Part of a small language model's weights.
Size: 17 layers, 2 heads of 96, MLP 768 squared ReLU, 9.01M parameters.
Architecture: LayerNorm before each block, untied embeddings.
Training: a variant of Adam for these matrices, 8002 steps.
MLP neurons of a small language model. Each row is named by its layer, matrix (up: input weights) and neuron, and shows model dimensions 32-159. Each number is 50 + 15 x the weight over its row's rms, rounded and kept within 0 to 99.
After each neuron's rows, "fires on" lists the tokens most often at its 100 highest values on Wikipedia text that the model never trained on; "fires in" lists the words (lower case) most often at its 100 highest values on Wikipedia text that the model never trained on.

L3.up531:48 82 60 50 38 25 67 38 40 62 61 61 62 40 60 67 75 69 52 49 23 42 67 61 35 70 37 32 32 54 52 49 45 24 43 38 50 64 39 64 47 63 34 51 45 45 62 37 67 32 50 59 35 50 56 64 77 35 38 26 61 35 56 36 50 46 45 68 41 66 86 41 50 51 33 48 61 31 44 56 46 56 58 43 62 64 85 52 42 68 62 40 22 18 55 46 74 29 60 45 36 66 63 22 76 46 56 52 33 56 48 21 35 72 27 56 54 46 58 38 58 51 65 46 54 72 57 33
fires on: "John ", "in ", "named ", "William ", "Robert ", "of "
fires in: "john", "in", "named", "william", "robert", "of"

L5.up262:29 30 37 44 65 42 48 66 54 31 40 40 54 49 48 62 61 67 35 64 60 26 30 39 40 57 28 24 52 49 48 38 43 46 63 30 39 80 23 65 62 56 40 47 39 54 64 17 64 31 49 39 50 15 47 60 66 47 50 54 72 54 73 43 36 55 43 43 19 58 55 33 69 55 52 66 38 36 31 82 63 58 43 55 57 43 74 72 40 34 43 43 24 22 66 57 61 58 61 29 51 68 33 63 54 66 54 60 61 32 51 42 52 43 59 37 66 23 69 47 74 67 61 56 44 52 33 52
fires on: "a ", "as ", "s ", "and ", "the ", "A "
fires in: "a", "as", "s", "and", "the"

L7.up38:22 66 32 25 53 60 55 41 30 44 31 68 65 88 34 53 36 45 38 36 33 61 40 49 72 13 63 48 35 43 42 36 58 60 63 56 44 49 55 55 36 30 59 78 34 79 54 44 75 62 70 56 52 32 70 45 85 65 43 32 47 63 67 57 68 74 48 34 49 21 53 62 64 78 30 64 29 53 36 47 45 65 74 78 33 67 59 54 50 18 38 44 49 66 37 53 62 39 61 26 49 80 39 41 72 51 45 62 37 56 42 46 62 48 72 76 45 47 00 58 42 47 72 34 49 36 63 44
fires on: "was ", "DF ", "been ", "MF ", "us ", "were "
fires in: "was", "df", "been", "mf", "genus", "were"

L8.up330:54 34 35 67 33 35 46 63 35 19 50 44 47 33 36 52 45 83 61 50 54 44 33 42 59 60 41 26 41 49 35 59 71 58 54 22 57 69 45 42 46 68 67 61 64 36 55 26 71 53 54 47 55 28 33 64 55 55 57 62 32 58 56 40 52 45 68 55 47 51 46 65 41 62 64 69 42 44 60 57 10 55 58 39 70 57 69 56 46 43 45 61 05 42 49 52 61 67 97 35 50 41 55 61 71 46 54 52 43 29 68 42 43 49 47 65 55 38 48 35 61 36 30 38 74 18 59 42
fires on: "and ", "in "
fires in: "and", "in"

L8.up623:55 25 30 37 57 55 68 47 56 60 56 39 76 39 51 34 54 09 81 27 56 52 15 58 51 41 29 30 51 34 58 52 76 72 25 45 34 42 52 53 34 53 56 33 61 50 72 76 84 36 61 28 62 52 57 43 52 33 60 34 43 43 39 50 15 44 40 41 65 30 48 90 48 58 34 53 31 45 49 50 54 47 58 50 42 54 55 45 46 69 44 68 27 55 60 61 27 36 44 56 47 55 64 46 40 63 54 55 51 52 42 61 51 58 42 34 60 63 47 53 46 51 77 48 32 40 57 62
fires on: "his ", "att", "was ", "debut "
fires in: "his", "was", "attend", "debut"

L8.up43:47 92 35 43 86 83 50 33 48 36 39 67 68 34 67 54 32 50 34 34 39 50 74 47 53 44 35 75 45 65 70 40 76 39 43 40 58 50 58 62 30 45 40 32 28 58 43 59 65 22 82 46 80 65 46 35 47 25 30 61 67 38 30 40 46 65 55 48 36 33 53 60 75 50 78 65 42 46 39 61 51 62 46 28 52 62 51 67 69 48 43 56 49 50 40 65 49 72 36 50 37 81 62 52 32 67 40 47 37 44 28 31 76 55 40 41 71 40 36 63 63 09 64 35 37 38 20 36
fires on: "was ", "a", "were ", "on", "ourn", "is "
fires in: "was", "were", "fontaine", "is"

L2.up400:58 34 49 53 46 42 55 59 79 45 62 67 42 61 66 48 57 41 41 47 50 65 72 59 52 49 43 66 59 38 30 59 47 56 44 41 30 32 51 74 33 57 24 43 54 26 47 35 51 54 79 36 78 82 56 59 47 26 31 48 52 65 44 49 23 41 47 43 53 54 58 66 19 52 45 68 45 57 75 58 38 64 69 73 62 45 45 39 54 64 50 54 29 51 35 51 37 55 99 68 33 51 54 53 69 58 56 46 48 76 60 33 50 40 47 77 78 60 55 39 46 41 50 39 60 31 38 62
fires on: "at ", "by ", "embly ", "ate ", "didate "
fires in: "by", "at", "assembly", "senate", "seat", "candidate"

L12.up349:64 50 85 54 48 41 45 36 39 50 61 37 56 43 60 40 50 35 49 31 52 55 24 54 39 76 37 14 37 44 60 38 61 62 27 65 49 73 29 51 36 65 71 25 55 40 64 64 50 33 45 47 58 77 40 62 60 18 28 80 64 39 32 34 23 27 28 60 60 89 72 72 66 39 17 68 48 32 41 42 39 64 23 65 54 55 33 71 57 61 57 84 29 62 35 56 48 65 40 75 45 34 52 49 51 44 59 71 48 41 35 49 49 59 39 57 44 49 62 46 30 53 55 59 36 54 53 28
fires on: "a ", "his ", "s ", "her ", "played ", "ed "
fires in: "a", "his", "s", "her", "played"

L12.up609:30 46 32 39 63 61 71 26 37 30 58 53 57 66 60 65 37 24 64 31 78 50 59 51 76 15 43 13 61 53 73 55 33 62 43 33 38 50 65 72 49 66 38 47 32 41 99 37 40 33 40 65 64 48 28 48 77 45 41 51 13 69 33 50 31 30 65 56 56 59 60 40 48 32 38 70 38 56 27 70 53 76 54 67 52 52 39 54 55 39 51 51 71 66 41 58 50 39 34 57 27 60 72 58 30 70 46 77 28 53 46 21 46 67 42 56 64 75 40 48 48 55 42 34 65 21 54 50
fires on: "was ", "were ", "w", "been ", "f"
fires in: "was", "were", "been"

L6.up707:42 47 39 39 40 26 46 73 51 44 52 57 53 67 74 59 40 37 44 60 62 52 42 49 60 52 73 40 36 41 64 35 31 71 62 58 39 39 53 59 27 43 53 43 75 61 70 66 77 07 62 44 75 24 59 33 55 35 34 63 30 68 59 53 41 50 38 66 63 61 74 51 72 60 47 58 42 52 38 56 56 63 63 78 31 43 74 93 74 65 71 61 33 44 57 30 59 52 68 37 39 58 59 56 79 51 66 60 37 20 21 20 47 63 49 49 46 46 37 78 68 39 64 60 40 17 66 49
fires on: "r", "was ", "of ", "became ", "been ", "to "
fires in: "was", "of", "became", "been", "to", "as"

L2.up26:54 68 73 56 39 35 73 55 38 53 39 60 33 44 60 41 26 56 82 28 30 47 90 49 29 57 62 46 35 25 59 36 38 69 40 35 61 60 46 38 48 55 58 36 71 41 34 26 33 62 54 49 48 59 46 58 95 44 38 35 37 65 67 45 29 61 45 24 65 27 76 45 47 75 60 27 65 54 41 69 48 71 48 48 32 40 50 19 49 23 58 33 70 55 60 50 73 44 37 55 54 44 53 30 73 68 49 31 15 47 79 49 34 62 29 61 59 60 39 52 73 48 60 42 45 40 38 27
fires on: "John ", "William ", "Robert ", "She ", "Joseph "
fires in: "john", "william", "robert", "she", "joseph"

L3.up121:60 54 26 59 57 70 64 51 26 22 47 49 52 33 47 52 38 36 56 61 70 62 69 73 17 32 69 63 46 43 68 33 36 44 48 47 17 42 63 58 56 61 46 40 47 26 33 58 62 29 70 35 72 46 33 49 43 39 61 50 44 66 73 36 26 59 62 52 37 67 57 54 56 40 62 60 42 35 44 49 67 35 58 67 47 61 49 23 65 48 73 37 87 57 38 49 60 62 85 35 29 75 49 24 46 77 59 71 35 72 40 23 45 17 46 84 58 48 61 55 60 33 55 24 46 62 42 43
fires on: "after ", "fl", "Fl", "until ", "Squ"
fires in: "after", "until", "flight", "squadron"

L2.up439:57 22 34 81 51 51 80 40 55 61 47 47 71 58 65 41 45 57 54 43 57 79 59 56 83 34 53 77 66 37 67 49 42 25 39 13 43 16 53 57 43 52 29 40 52 23 41 31 72 37 43 43 65 84 36 46 38 19 28 44 46 54 48 29 40 35 49 53 43 49 57 83 44 62 40 38 36 61 50 75 41 65 53 43 51 50 47 29 45 66 49 89 54 55 42 17 38 79 68 50 51 35 79 53 48 48 50 34 39 45 31 57 48 44 69 68 56 58 38 59 43 70 58 31 39 57 53 71
fires on: "er ", "during ", "for ", "ent ", "Cup "
fires in: "during", "for", "after", "manager", "cup", "with"

L6.up685:51 46 22 86 35 19 52 48 44 46 53 67 67 42 74 65 78 86 22 69 57 63 47 57 45 43 62 39 45 30 52 43 57 19 38 28 36 55 52 62 50 58 31 50 34 34 54 24 77 49 43 46 36 51 41 42 45 28 47 33 42 55 55 59 42 46 40 40 20 59 54 61 53 83 50 84 41 29 43 64 43 77 44 42 69 63 69 38 79 59 60 50 56 26 52 14 57 72 61 45 45 53 56 35 61 60 49 39 50 45 41 59 48 64 55 76 54 30 60 52 50 49 58 53 38 72 67 34
fires on: "of ", "in ", "from ", "and", "towards "
fires in: "of", "in", "from", "towards"

L12.up8:42 54 52 35 51 49 60 35 28 61 59 48 47 66 84 38 53 66 62 65 50 26 58 52 45 78 36 46 46 02 44 59 62 64 64 56 22 77 34 27 37 69 52 49 33 49 33 25 52 41 55 29 60 46 59 39 66 72 25 57 30 29 49 64 51 51 36 51 58 73 43 42 48 05 49 79 54 72 52 44 54 59 81 58 32 75 65 63 55 40 43 29 41 57 48 49 47 57 57 58 15 59 36 59 23 39 62 43 46 41 53 22 36 66 54 34 81 35 46 67 60 54 46 42 50 31 47 23
fires on: "on", "who ", "s ", "He ", "his "
fires in: "who", "s", "he", "she", "they", "his"

L6.up439:54 50 41 75 25 40 49 62 58 66 52 91 77 60 30 43 58 68 75 40 56 63 49 35 53 34 51 45 47 39 50 43 57 64 59 41 61 44 42 40 37 66 44 28 40 34 36 39 50 36 66 54 55 82 56 37 62 22 40 31 20 59 66 43 53 47 44 38 60 46 62 90 32 86 40 76 41 48 23 53 60 52 70 39 66 46 55 51 48 57 59 54 41 58 33 43 45 53 57 48 52 47 62 48 56 59 65 51 48 41 71 55 65 54 59 58 75 61 62 39 72 81 50 38 41 33 81 61
fires on: "of ", "at ", "for "
fires in: "of", "at", "for"

L5.up566:36 49 35 59 32 67 42 34 44 55 33 27 35 57 79 48 51 45 52 49 49 32 76 99 53 67 63 50 46 34 51 61 44 39 09 42 51 36 56 65 82 70 44 28 49 43 37 37 32 38 37 17 79 57 31 72 70 37 56 57 46 76 64 57 39 41 54 45 42 41 61 48 26 51 33 55 39 53 52 57 27 51 19 32 42 68 23 62 46 49 37 36 23 40 57 41 54 57 51 31 35 52 54 50 32 77 39 53 38 56 37 46 82 61 52 59 57 35 60 71 65 48 49 42 41 34 48 51
fires on: "in ", "oll", "gr", "with ", "Bo"
fires in: "in", "with", "hollywood"

L12.up641:47 55 28 29 65 72 69 09 59 32 24 67 54 58 47 43 45 40 52 44 49 19 65 37 50 61 25 70 52 51 57 58 58 34 48 54 52 37 41 59 26 31 40 36 66 79 53 52 53 54 59 65 67 37 44 32 54 54 42 63 40 72 33 59 58 53 28 43 53 52 51 51 79 57 66 34 55 71 47 58 33 57 42 42 41 86 25 67 37 39 60 64 39 58 56 90 29 45 73 67 57 53 75 46 57 48 63 48 41 30 26 15 58 67 46 52 38 68 52 40 37 58 91 03 34 77 19 46
fires on: "was ", "were ", "been "
fires in: "was", "were", "been"

L3.up705:98 48 47 37 43 58 57 69 27 42 44 59 56 69 27 65 49 32 36 51 36 63 48 53 63 58 34 63 27 67 58 77 30 61 65 47 51 52 53 08 59 36 44 41 67 54 47 61 39 35 70 86 46 58 69 50 60 39 43 53 38 63 66 42 45 44 48 62 54 39 49 63 50 56 42 64 23 43 47 25 47 69 33 60 25 41 29 69 35 29 32 45 14 55 29 51 69 37 87 44 47 83 55 28 54 45 68 49 55 26 42 74 62 76 44 64 39 55 41 37 72 27 56 40 59 33 29 60
fires on: "to "
fires in: "to"

L9.up606:50 80 50 51 45 63 51 23 36 45 33 55 88 59 55 63 50 41 55 47 64 45 30 74 65 37 79 31 44 43 65 63 51 80 58 54 55 56 54 51 29 44 67 51 55 61 54 38 33 44 72 55 42 44 45 68 60 42 42 70 47 54 51 54 51 62 54 47 56 50 27 60 46 55 46 67 17 44 27 68 61 60 61 71 46 58 80 44 58 70 52 14 53 66 44 38 43 55 75 14 24 50 49 54 58 83 85 60 28 31 40 33 51 42 48 55 64 94 41 50 57 39 60 52 55 14 42 47
fires on: "was ", "is "
fires in: "was", "is"

L2.up443:61 36 56 73 49 43 52 47 43 40 46 59 57 76 69 52 51 42 26 35 35 26 38 56 39 31 27 45 46 52 48 24 44 49 43 66 44 54 64 63 56 47 36 74 50 63 51 45 33 48 49 45 54 28 45 38 45 50 38 56 45 53 60 60 55 46 39 68 59 96 41 43 34 47 69 54 49 58 46 42 48 52 52 56 57 47 37 37 42 51 86 51 58 82 47 49 57 48 50 54 51 64 56 41 22 43 64 36 30 75 23 32 69 52 69 29 72 60 52 50 32 68 46 60 42 36 37 40
fires on: "there ", "France", "region ", "ze ", "France ", "States "
fires in: "france", "there", "region", "prize", "states"

L3.up298:55 66 46 48 38 65 63 31 35 54 28 43 50 59 64 32 63 87 42 55 70 26 62 57 46 46 55 54 03 73 45 53 62 33 46 56 41 44 56 72 34 59 43 29 65 47 46 47 38 44 63 36 62 41 60 54 45 54 38 53 57 43 58 44 35 25 56 53 55 66 51 57 38 33 53 33 30 53 56 74 64 53 42 59 70 66 33 44 41 14 40 42 58 32 52 39 38 62 63 01 42 65 56 36 41 57 69 48 56 45 42 44 62 84 59 64 60 44 26 73 33 50 53 25 47 35 63 63
fires on: "with ", "ent", "o", "ate "
fires in: "with", "upload"

L3.up153:54 91 68 48 47 22 79 59 48 38 75 65 61 75 73 61 65 46 44 57 48 39 50 54 47 49 59 25 26 46 70 44 39 69 47 41 45 47 69 33 46 58 49 56 54 15 34 29 53 27 58 47 42 49 47 34 49 24 29 39 76 47 56 74 36 60 53 48 30 55 90 32 47 41 36 77 47 56 24 49 70 49 54 56 69 57 53 56 58 61 39 60 57 43 64 37 60 28 55 32 38 74 27 42 55 52 49 39 43 61 25 32 56 61 33 39 74 48 56 72 71 61 65 58 47 74 59 41
fires on: "Charles ", "William ", "John ", "Robert ", "ward ", "Joseph "
fires in: "charles", "william", "john", "robert", "edward", "joseph"

L10.up301:46 56 45 50 80 50 76 39 59 57 31 48 63 44 33 29 41 44 61 38 20 59 58 41 24 90 54 19 66 30 57 33 76 74 48 37 22 66 41 37 61 64 50 53 51 36 39 43 63 53 30 66 34 42 56 45 69 18 41 77 38 41 41 33 48 61 20 32 73 49 42 57 49 17 36 63 44 47 56 61 62 48 64 51 64 55 60 55 32 71 53 45 32 53 69 58 55 45 24 57 50 56 85 51 49 48 74 30 38 49 29 47 39 48 59 45 57 29 69 33 40 34 42 96 67 49 49 38
fires on: "her ", "his ", "s "
fires in: "her", "his", "s"

L7.up61:64 52 58 22 44 35 70 58 65 46 40 66 33 57 34 46 57 54 26 39 59 74 60 48 66 58 24 46 36 53 45 48 34 48 77 75 33 51 68 40 57 36 46 75 66 61 68 65 67 00 58 53 34 35 65 44 40 54 53 50 63 18 53 62 52 49 32 57 62 39 64 59 60 69 49 46 37 25 28 57 33 64 61 58 49 58 86 47 49 42 31 60 09 42 34 56 52 45 53 29 41 60 55 29 57 46 59 43 32 03 45 62 89 65 41 61 44 48 43 46 46 40 48 47 32 46 48 46
fires on: "to ", "ed "
fires in: "to"

L8.up143:46 50 42 24 45 57 55 28 80 24 28 57 36 43 79 51 58 38 44 48 52 29 56 57 27 40 18 28 14 61 47 32 73 44 57 59 34 44 15 44 18 27 48 66 41 62 59 55 52 50 71 58 57 35 46 38 66 36 50 34 67 47 42 49 32 51 69 75 58 47 56 38 64 40 60 34 50 73 49 39 47 60 45 54 23 48 37 67 38 75 67 58 42 82 42 49 34 40 46 40 63 67 50 54 53 37 58 71 31 52 37 38 57 61 43 52 44 36 28 51 25 39 44 36 45 69 56 59
fires on: "be ", "were ", "sq ", "ally ", "being "
fires in: "be", "were", "sq", "being", "are", "been"

L10.up154:45 35 59 50 44 34 64 44 02 37 46 56 61 61 46 69 50 52 65 46 25 42 52 41 69 40 67 41 44 57 45 67 43 49 66 91 51 53 22 56 48 76 55 48 42 63 26 36 58 65 61 29 83 60 41 46 68 68 78 39 39 33 70 53 60 49 39 46 56 55 46 44 55 55 42 69 30 31 46 47 31 73 38 51 56 63 72 55 40 40 42 10 41 69 51 88 79 77 61 32 45 76 40 34 44 50 67 43 46 27 69 35 50 55 48 51 51 52 40 33 48 42 33 43 65 41 21 29
fires on: "the ", "in ", "of ", "The ", "a ", "its "
fires in: "the", "in", "of", "its", "a"

L2.up706:26 64 43 36 41 42 68 39 37 42 29 47 52 64 54 47 45 39 43 42 26 34 38 47 49 56 63 54 48 37 46 31 44 87 35 44 09 61 29 39 47 41 48 56 48 56 64 54 60 19 46 55 70 41 36 68 47 36 54 58 75 39 60 46 28 64 26 44 32 66 63 61 54 35 57 71 38 63 60 23 37 53 44 45 57 27 70 74 65 48 57 48 52 38 41 56 35 51 59 66 48 47 42 46 42 53 74 55 29 52 40 52 51 51 65 54 66 63 47 57 38 39 46 52 52 24 46 32
fires on: "os ", "While ", "national ", "species ", "professional "
fires in: "while", "national", "species", "professional", "international", "germany"

L2.up192:53 80 18 31 75 56 66 25 40 47 77 55 38 53 55 40 55 26 36 42 88 55 64 48 38 34 41 72 47 57 47 42 58 47 47 64 02 61 43 63 42 67 27 58 34 52 36 44 69 66 68 52 68 52 69 45 52 51 32 58 18 71 64 43 55 62 51 59 42 42 50 52 53 45 42 16 40 54 60 26 37 60 53 55 95 25 36 48 49 46 57 47 30 63 76 73 41 56 40 49 38 59 67 26 47 52 63 58 45 55 37 38 33 27 43 59 65 46 56 63 39 63 38 43 27 45 28 80
fires on: "final ", "large ", "match ", "population ", "total "
fires in: "final", "large", "match", "population", "total"

L12.up732:57 19 44 36 50 52 39 59 63 32 56 55 61 53 27 69 62 37 49 36 66 61 61 57 51 61 47 59 57 43 77 40 59 42 19 42 54 55 63 49 46 57 56 43 63 45 50 44 68 64 67 46 66 67 71 25 51 55 48 63 40 70 45 27 46 77 37 45 97 30 28 59 23 66 58 39 28 62 37 56 25 48 50 52 46 46 76 57 29 72 71 57 48 06 32 45 40 75 53 62 29 66 60 49 45 58 49 49 33 28 43 36 61 72 35 38 51 36 51 39 61 36 54 58 45 38 52 38
fires on: "of ", "pre", "and ", "ig", "for ", "is"
fires in: "of", "and", "for"

L2.up137:48 49 44 72 85 41 87 25 69 32 21 75 51 23 21 51 51 39 62 30 72 77 64 35 79 54 38 76 61 52 36 53 36 33 65 45 50 21 53 57 73 58 28 68 58 68 52 64 50 52 42 35 39 51 49 41 50 43 44 47 48 35 35 44 22 58 36 36 62 43 65 44 82 75 51 32 40 44 55 57 31 61 36 56 46 49 73 51 59 52 39 50 29 64 66 43 33 70 45 50 84 48 49 26 53 53 62 31 36 28 42 41 42 45 75 47 53 69 63 26 43 59 56 38 61 66 65 51
fires on: "was ", "started ", "began ", "film "
fires in: "was", "started", "began", "film"

L2.up710:44 82 39 44 31 31 38 65 44 50 26 60 46 72 54 56 54 52 50 37 37 78 70 33 69 58 57 49 22 54 54 35 30 23 64 47 65 62 46 48 49 66 33 55 25 31 57 38 27 62 30 58 54 56 36 38 62 30 78 63 64 51 46 39 38 34 57 50 74 57 52 60 70 60 55 44 52 58 53 49 46 64 38 51 45 61 53 45 60 29 42 44 54 41 52 36 90 36 66 59 50 75 33 53 62 56 63 48 35 69 49 66 43 40 50 51 61 18 74 38 63 29 36 72 50 61 39 38
fires on: "ow ", "University ", "George ", "To ", "ES"
fires in: "university", "george", "how", "low", "to", "goes"

L10.up612:64 29 46 77 57 54 55 40 53 35 50 55 64 43 12 51 60 41 27 56 66 61 86 25 42 33 38 58 50 30 47 52 32 63 65 32 39 52 49 61 43 49 49 51 57 74 11 54 50 60 52 52 67 41 34 64 48 43 55 80 40 71 56 54 47 50 57 42 58 41 33 79 77 38 16 51 27 34 61 53 49 57 42 72 54 72 46 60 51 35 31 37 39 47 38 60 36 65 56 53 66 60 60 32 73 49 49 60 33 38 57 26 78 76 63 69 52 71 32 67 48 23 51 26 16 33 65 80
fires on: "received ", "took ", "been ", "first ", "take ", "was "
fires in: "received", "took", "been", "first", "take", "was"

L9.up248:52 09 24 75 02 69 46 59 68 26 60 71 71 49 52 53 27 19 36 60 57 53 75 72 44 31 63 26 54 36 73 19 66 61 29 33 40 53 64 28 48 60 59 60 55 36 63 48 66 49 55 69 43 60 52 40 55 51 36 71 62 30 49 37 40 51 54 48 45 65 34 35 43 58 54 37 39 67 52 52 47 46 64 37 51 66 57 54 39 31 96 38 58 41 78 46 51 57 46 90 77 72 64 44 37 34 49 47 30 63 43 25 73 50 40 43 66 45 44 56 58 40 64 75 22 30 34 30
fires on: "as ", "Pro", "of "
fires in: "as", "of"

L6.up611:77 61 59 62 50 44 73 27 41 46 55 59 41 69 37 54 35 45 38 26 72 34 62 48 61 82 23 73 52 34 84 30 52 47 53 70 59 73 33 61 42 61 33 61 73 62 70 73 38 57 65 43 37 59 48 54 48 43 36 67 31 69 33 66 73 55 11 60 90 40 60 48 49 41 44 58 67 71 26 82 49 70 55 57 32 50 42 63 64 58 22 67 39 78 45 46 45 51 34 43 43 59 41 31 75 36 58 06 40 41 39 53 76 62 35 55 32 52 49 43 55 34 59 48 43 46 57 44
fires on: "to ", "is ", "him ", "it ", "was ", "be "
fires in: "to", "is", "him", "it", "was", "be"

L2.up545:55 69 75 47 47 48 52 52 29 59 50 45 80 71 71 56 48 45 79 51 50 43 40 36 49 50 58 38 26 33 46 45 45 80 55 31 37 64 42 60 57 54 51 50 37 33 76 43 60 52 44 33 69 53 50 47 52 39 54 07 52 36 68 53 33 82 56 54 53 56 88 39 42 46 40 58 43 42 19 55 70 56 70 46 39 48 83 65 67 69 72 49 59 46 41 40 46 24 68 35 34 56 29 56 42 35 53 32 18 37 42 30 49 51 40 33 53 75 42 71 73 63 78 50 51 65 40 30
fires on: "Charles ", "John ", "Robert ", "Joseph ", "Peter "
fires in: "charles", "john", "robert", "joseph", "peter", "michael"

L2.up763:45 84 34 44 66 39 72 78 71 56 38 75 61 47 49 53 64 57 78 60 62 63 67 42 60 30 32 47 71 44 65 37 45 50 28 45 63 59 68 86 53 62 32 44 68 52 42 60 75 45 40 43 63 25 61 57 57 32 36 47 58 71 52 57 40 54 34 36 44 54 84 71 50 60 57 47 50 15 56 42 67 48 52 70 54 45 44 32 69 42 42 51 26 63 55 47 45 21 51 27 43 49 72 32 48 63 75 30 24 59 34 42 43 50 63 45 31 47 69 57 61 54 57 35 62 57 32 56
fires on: "John ", "for ", "Jack ", "from ", "of ", "ue "
fires in: "john", "for", "jack", "from", "of", "blue"

L5.up661:39 32 24 46 38 59 67 20 48 37 46 21 35 53 59 46 56 51 68 47 57 69 51 57 47 47 39 26 34 40 41 35 60 57 74 49 33 82 15 44 45 49 53 80 52 63 58 06 62 29 66 37 60 47 54 36 56 45 43 40 34 44 66 64 67 63 62 26 60 13 40 45 61 73 37 71 40 53 40 30 60 68 45 46 66 69 66 62 38 20 57 45 46 50 45 42 58 68 51 34 48 52 40 54 57 49 55 85 29 08 48 47 62 48 64 72 56 53 40 58 47 56 61 36 51 39 68 56
fires on: "was ", "is ", "the ", "became ", "in ", "as "
fires in: "was", "is", "the", "became", "in", "as"

L6.up300:37 54 45 37 73 47 56 51 62 55 66 49 55 27 52 34 74 30 44 69 50 40 61 41 45 51 32 51 62 21 61 28 68 36 48 46 48 84 41 55 27 46 37 41 65 44 43 27 61 32 85 36 51 71 55 67 55 67 42 57 52 69 56 51 39 44 40 48 66 71 41 67 48 34 60 52 56 54 42 36 38 70 60 64 60 68 52 62 30 68 32 76 09 54 77 52 65 24 70 67 49 32 59 64 65 52 64 42 42 30 43 30 49 29 36 62 74 52 28 67 56 44 61 76 44 32 47 46
fires on: "his ", "a ", "an ", "first ", "the "
fires in: "his", "a", "an", "first", "the"

L11.up582:53 48 49 43 62 43 50 23 45 41 38 40 56 73 60 47 44 56 61 50 34 51 48 70 48 54 29 28 77 53 47 63 63 59 51 69 25 58 54 57 26 63 37 21 49 43 44 39 53 50 57 41 62 60 41 29 75 53 45 41 43 56 48 09 63 49 50 30 31 41 28 53 30 19 72 70 32 64 57 61 39 61 25 55 82 61 60 43 26 42 57 34 37 36 51 98 76 80 44 38 20 44 26 47 69 60 45 44 57 39 41 39 51 52 26 51 62 33 71 65 47 50 47 46 65 67 56 41
fires on: "a ", "s ", "the ", "his ", "h"
fires in: "a", "his", "the", "s", "density"

L2.up744:51 54 46 47 78 78 44 51 48 35 49 52 46 95 51 68 66 16 31 47 61 34 55 64 69 61 39 52 61 57 58 34 25 72 26 30 30 35 31 34 43 36 47 33 56 48 36 66 28 29 43 73 39 48 33 39 37 55 19 47 63 46 47 45 33 34 54 65 60 44 49 39 28 64 58 44 53 51 49 34 72 61 54 62 36 47 51 72 46 41 75 34 71 53 72 75 30 32 49 49 68 71 45 28 39 53 56 40 28 68 39 46 51 54 50 36 75 67 62 55 59 48 51 57 46 45 25 38
fires on: "there ", "they ", "There ", "term ", "people ", "region "
fires in: "there", "they", "term", "people", "region"